{
  "norm_place": "pre",
  "rope_theta": 32700.0,
  "tie_word_embeddings": false,
  "init_std_o": 0.0,
  "learning_rate": 0.00112,
  "lr_head": 0.0142,
  "doc_mask": true,
  "train_tokens": 583300000
}
MLP neurons of a small language model. Each row is named by its layer, matrix (gate and up: input weights) and neuron, and shows model dimensions 208-335. Each number is 128 + 32 x the weight over its row's rms, rounded and kept within 0 to 255. Numbers have three digits each. A neuron's up and down rows have the sign that makes its largest values positive.
Before each neuron's rows, "fires on" lists the tokens most often at its 100 highest values on Wikipedia text that the model never trained on.

fires on: " ", ";", "."
L4.gate529:190150121123178113085107112099110126107083070149127185168177127157111132106176139096165103172135106139108122162132136076135082098111079092089116173101105112155091119181128134154146149117081194115103142137119117095113145102178140102108127108143170115078145127071060145160070110098132190125106161162091084114128151158110099087109073107126123161167142176135172136167099100187126111191099
L4.up529:158127093112170111156169083127167127203157085160174161085122051192109103170077146130199071148113106072158118134160178150190091111151141120088111136118099086146115162191142104061161153148079153136199153091102153116121099085134125122169220106126123091102154144060088210150167114153077127078182069168113146141058135100152176133122131201133178113136165096130077174202150117158145171120119

fires on: " in", " out", " of", " outside", " At"
L4.gate1948:107174199166148142177072149154156152088135119153131107140126129146088091044103127093108056177208145118091142102122159114114148164126149125115123135117050118152114114111115122120093126137157138160119117117115133138156156114133165092140128083134099192137133095147074142138124114168086098147090126114107108133129192155176098112151111070147109070155120115138080181081108077104181179126138
L4.up1948:133159065150116155079125142125164106039153075115153141125185116127146170107177090127170110182130145083124096081156134144142122155141106076151171089178113126152139188097130125134070109101120087123149082160195126184112124111112150183105078113127082157128190108142156058127123119129130169134154163063190120092165155096143112147086156091144110160141177168139096147156145138081122104169112

fires on: " of", " at", " "
L8.gate1029:144135161106133125042155182114189191122060087147103096152125172116093136148149164124093185092176112124095124116116120070162123137123108112129136085121127133116067086165152160119178076142108138167127135175160160084106143141144108125106181112134138098131155119142112136123105137139177142120180199173142144071072065153119138138127145132103105121091098144154144115147122071165120102133115
L8.up1029:141108097129150083111164125149228074169164096101146111124036113160150080173138179149123138145070076106118148095196151119130121114137117169243138161157161112121089118125130157125138053144065137151089131102156142144133138125070131049128157140100120163088140133111112152168137118161145113136103141119178096143091097157103090121107159101154102147132113139141097131146106132214128151113129

fires on: "\n\n", " |\n\n", "|---|---|---|---|---|---|\n", ".\n\n", " ===\n\n", " result"
L4.gate696:201111146186128120123151124156082134127156127108194116118108143134116135080120132169133105064109167098140103075152143155094125098187147101063124124111130136121100113146176154131150152088153119148124181134140055117078117119164082161089064083122141147075106079115163116137069158112084091115078104151179104140141136104156155130135065133149078156146103088062104117119094094124089085076176
L4.up696:110129137108118096104094147188085106129135125161101135113119093148118156068110116131098124073138077127194215192090132103133129077154120097129082131145174180127179085157157147060116137160160178123041110134156158119162134166162112095086144103206151068095146124132105116128129098071074112126084122153118098163146117130067157115149160121112117126128147160139109188140122067133130098171123

fires on: " at", " At", " of", " from", "At", " to"
L4.gate1711:087113086127121146154092184084077132123119093109140175157160065132145108105135174113097067134140149147119155149162164129090113167098097155083104163156075094107146100118140147108127152174167120137083105154151087134087150122132103140133124076153096146171077142167101090168079139161097106137079084139077161064150160174100203148115119147089130100089134095131128151073081097123116099128136
L4.up1711:053182087127111112169183135093120127141107141062101108229130116153117130152157081117110132181117101149116133118143149138158184197133077101066148107135079098117147065145129119129170159126165104127151101133187132088072104111144134136159120127157102199171112158179141144186128120094160159139117149137180127112145090116117186175113146119165157124100182120110085184068135145118101108135164

fires on: ",", " ", "."
L8.gate1496:077115134113139134116116123129150131099154133058069160149131178114180180139109131120046175149180099072108123176131128129199132148101119092085120096112132165127116161129150115045134159088179124126170138153093125151203110142120155116186157094096172128113121157149139148114168174131151094157133147139106124118114130132061134089138188167131107111145109108117144137127143115088166137150092
L8.up1496:154156151108106100136169092119120090178082133144165183129096120142152124144116100158141161138152145137144161101137142055157115150134192176148079137085104080102083162134161150119098141142106143137129118138133127147132143069051146131183160133138132124176099119141124076191089201097098175115109187124065138134157116171210146150118154131125134169116145149107130136094101143138104116144124

fires on: ",", " and", " or", " to", " so", " but"
L8.gate1903:115108142089125100136108159073111137043010057135107156207159146081100120157097121133137154114100133093162153174151129099121067078141138127190101085052083134094107088156129085154142127125112112077141131160119109093119110126186134157125130147042110065157131133138131153188089123160164110145147142145091148118126077112170097111119126103121124081150163110131179089099091153082169113099089
L8.up1903:137181131152116100080081168082137093094083090133128094184146153091098105088139134112113135142125132114126103131172161122079117188170082137175109134101126071200180154105153085103135124086161096092126170065115119150152143171158150169149128098113134118117160112114186174118120097164086164137134144165169087144146066126153148145142120134162107041147169128165152160055136108132186129164148

fires on: " ", "-", "1", " |", ".", ","
L8.gate1041:114020110109147117105148105110115119130158135106088158114071141124119141183125159136155149086191097104169103205156154137135118118157105132136099116155093120161109108131153108099142149107143141137209116117166137160118179167081168133115121105078113166093127132079162104094139123184126116164128153168130131194105134200078146135158101133209165128118087103103122122163153144138097200179093
L8.up1041:143088138090151070201180171152157085162153122103101118151132127159111074117091071104120100070128132128169153097152078110184155185110112147112170087176067141093119157144160162188192068103137129111125137081080155156166095062159125156127124071109145126148116165118101126121112088123100099102140126135074140061156062133162141189143150119155171151095155137103147224116147114169076128117156

fires on: ",", " and", " ", " (", "-"
L4.gate879:080058145129118089121129185174158094135128106179072149081152116127082163124125122160166118190112117071123104173040151135137148102153090148070154141143105160103117166112180162107124135082143177140127164174111152062180146129109095160115163115166217128103083102153176099082155101110120159162124057152110084169087089150123122131067134130170118084075146109150094145149080181116098157177133
L4.up879:110109124102149094098110102158140142086089087116162146138126116162106077085116113150108119146129129153124121117133180117145225096113154144145155131130062121123194089141121124111180084141101081112088128098131103187164101082105123151151138120144139123119153143117063156069141085143181089112149121093156154085104089109167102112103143141181128160067168131111148138131150153088117171150129

fires on: "\n\n", " |\n\n", "==", ")\n\n"
L4.gate1116:188150142193117122091203117165099143148214158137166085167088164107099132154178173073091100079184108152148077142138106106124156160158149113075133129111137091141126080105121163147123143108146100103096178144103126139137162109169135124128063144125122125096127092172080143147175148172113149107094155131136131105135143151122121102066080115073085109144138094128145110133122128186150102120081
L4.up1116:169155110092076141126145092108139084078098081128084110155105139185140127139117159111118104132188096172162076169113155157111133097140089129116097188100147153147199114098159088087127140158130085129113090164143118069129129124120149189079070129114096104105097121204101167105131085166095143175104113105152106142095129109124087039145081097130154158129183122148060150149124140128173091111064

fires on: " and", ",", " but", " or"
L8.gate1645:132061168141158180148111157094135132124186135056116142164155144084179155071124122182162086119083096070156152180128096114127100039152126137104141114073118178153091154120116101078175107154070127125132138102124180114145112170113160147114069118080100121144137146136115148133128047177122127123135127148144116108150115088113091129129161165110096092144145108051138118113135113110158128150103
L8.up1645:148161126131134133185208160181122122147107103077099110140070166136150140085147082117139079152133137139189205195165185122116094119140121126150111117117109031066125150094224078107162080122084139127139106122158123108131124140154125119096179121140137144089107145162094129108209110152071125146087111086107093112125096168128176079143134095059120115151137107158126144113185050128133118225157

fires on: " in", " of", " for", " by", " and", " at"
L8.gate1437:140122138139104155144177080091129156157131159093150093134163125164126147145152123117077138168162151142090121140145150142122139155149114093083085104167115198059139093133102148130084207179158138141055171152118133126112133060092163166138085163152103135129123158119068084144149070151120088120184116159113084139127098111106141133099086192110128175110091143112096126078130114102111084124135
L8.up1437:122147150138153093118108151092130170142092076114120167152142120125124091115106098093132101144170115152127103091089130160124141149128079107106127157112095144159098151125140155162081105096170129097063138106153111134107094107127198128108129158124131138115124054092128188141074147092090146122111141152129062161056148093135128126129130129142126146084154140127135088063152121142104119163059

fires on: " of", " to", " ", " about", " (", "."
L4.gate573:161177161117149079060143196107117125058135078137100142149134153124154134108177189130098125168143093091127128168107157115169086147114090073093132164166171097106152131120110119149097136117071156137070159134093115105082162140154100145136179155164123102187167182117145090113161119106146149092178188144157173212121153119094120162104147156076172126134120097147148157111070137169103122103075
L4.up573:172163166179167100124096146163118127111156100133138110135152139092079099139179172134154100150171073121151146174109126184120135096138056145109153153119120102112140162107151127107140230122103108122145207155145169139112094079108128161169091150145104133084142159064085183144106126097129109132164084111145140099124168174126149143065062119169153179127134144120094099153163105074117160121132

fires on: " ", "–", " |", "."
L8.gate1935:103079107098126125133134130103151114112148083116066193106083147140087169121171138192138150078073095180201090164117162071109084123100164126165089106133113146129105130170151106108041102140110141129162124174145171142131110120132170147077125156110098136066149099105169119107144124094115113112072110141095147180153114120112113173150196145134141080144182141096159172100062169114094170129138
L8.up1935:128073098104127174182139118163143088082190126123143070107181118147139147155123120152135139098092130126118111098127141107176057125143114115099158153135129142106080195180174100129159054077142162141134125152103098151043144165168136093163124109082117155178172128101112177152160114013034123145125097117131097116057150168159140119119142197158173107136090192122138162143145103145167164125158

fires on: " in", " at", "in", "ie", " |"
L4.gate1582:173149103043128151130145129130153119117071135139151193123143143127082042147155131076117171121141150170160110142109086144067094141101129139100135099115094155127103136133160088164148119139183141100097137140111122122170133183151146155078153114116141110103141135107090087165087111162160130178189140175138120140014051063121100150097129182110144110112177131119173055121158126139144071152133
L4.up1582:126185146165203133122167160195114092116109137113168158108124125184128079122111099089109166077123206153184112123100081136166079092093084169156119139129095170162109144128148130199069092061123104094123089091125130156116132106138144112114082202042138174081120106135116153108112072198137144085211128126096094082027146097142111127103121182116149076067148108110124084170139089141095096152144

fires on: ".\n\n", " |\n\n", " modern", " approximately", " professional", " production"
L4.gate1134:125083104191095124132080141116067127164134148133098170094119144110087099069157089091123087122151165180186121128145097090130120050162144181119101106105162126118114129122122106138149095131169167105100145138148165130138111122109123121228151087088156144102148077164099162167134180091117144141102112083165113127129105124137173143120174173128115101073100140133104122130088128156172125113125
L4.up1134:171093114170197120079140152077141122141144107130117163097146140119167179140141110077090135164081087153177133153102138118103132093142097163118175082135126143109023122115150072147124107141192161158113168135136155197097122160180102100170132069167113165107123156156074103140113151106053157123080117136083107135157127154115082137110151118158111113096120143173108178163125107149185108233118

fires on: " which", " who", ",", " and", " that"
L8.gate257:154097102151189139094122125155123135104144089187100158109147128094072088139172168157090194116143098155091137070149110127223109141165140172154115115113093131065112112187140096140119129168121088155159149091127116115151123118179129172093127099144122139057132165141111112116124115164152176125142162107118099130161141174134112111096088157145137104106085126154154162111113125113094129157177
L8.up257:152070120109104099119090173145117182100165079170107123160080154065116098131122092147094087160114127179167163082119126087078103102157118106129077138198151065151089115146179065186190075173141082138129162123140139170174118186118131139157102125126110176133106178125152171117081097139098184077115180122146118105147072110149111142153087127140140084187169061204109102107116134117116165127097

fires on: " had", " has", "-", " have", " "
L8.gate215:140131151081103150185216153063126153085152143189172109120155137102117124154129078126106082047122128160115141095176162106145213111138103074105131150150131151081117106122110059098138149118188116123194116139140167143145193164067178061147120091114089092130125174134161115097226109157129117165175137121162121107148095160086103173097148174170173155149106133108088078168102130159102158148152
L8.up215:116109140115073186100089089137161135175120147112152158117098093128106161150137136100079138100125118155140131094152109089149098187136143087065149116144109179145144137123086075143177124188133061117119159105130128149121122156175140132146106104147184142109177135145105096142132158154088158076089203107100098092106158115151096184206161115129113157140132148116112160078154134093086117131128

fires on: " and", ",", " with", " married", "),", " by"
L8.gate325:101124172148116147149183141121140127098163102108130141131135112117151114112152144180155129116106193110152108118155111080095137082178145131149105114192120135167147101044135100151088107164156087179139166134118144119120074196186135100116114139151113090170121121151110100148128112093098136156136117107188162128158130152177186160081118157151086083157049087136115114104077147133147120154094
L8.up325:146112123128100127168071131067118082122095103179160145147142145095134114079129125124147189150097191148139193142131194110130108203137180126143099153142073107102113105140124075150117118127134092188038102152119151142175117169157119162095102097168077079134113096116139146145176111138157132157107129150148139118128070168169165111108091137145110102151152119177154137119131124109175125120148

fires on: " to", " in", " of", " for"
L4.gate289:115125124161152178142126167109136118147206146147075181116142089176115146180135117120098109129088092130127098151137124166130086129098201124052085179134126156112091072107128117191067083145106116135125152114130119109160126101119126138122177217149110171152157153162100093099135075132115080131099170104112145093158146137154115133147147192089078175110192137102034109103161204099125159145161
L4.up289:114120114138088132117122119092149147096134123114126051188139144152087115158185191136159074120145142119095139141115170128058083099111113109125151099082152186063105131141157131065120151134110161130133144177145194140122114158098077083161158125096071149111162126093184166135142127113100152144076103151106171199162144120169065123160108123152126164104166162149114158147084130082079074125104

fires on: " of", " in", " that", " for", " to", " on"
L4.gate412:161140129130101116128130189072141122175164145112113145127179142208113108155119140076173103162128120116172141142117139154132154110139167129137136086079067143100137140095137067155124120169164073127135150094107145108153159131129107135088184095114102167128125127080145126167140127110099136150108114202098151140164173074088176128137121149153140135118110166165109160068153067164092154108115
L4.up412:100148099212104122118130212090089156086100142129111097174096154134209108168170159149127100147073152094108082168156129140131156092110133080157154079152120156172151070089131174155087155162110072155181109145141092100121123115158103088115157175162153089185098135101161077104143143109133103135142130128101089102120167089137161150166101176190159167097126088156097171128139144106155117144167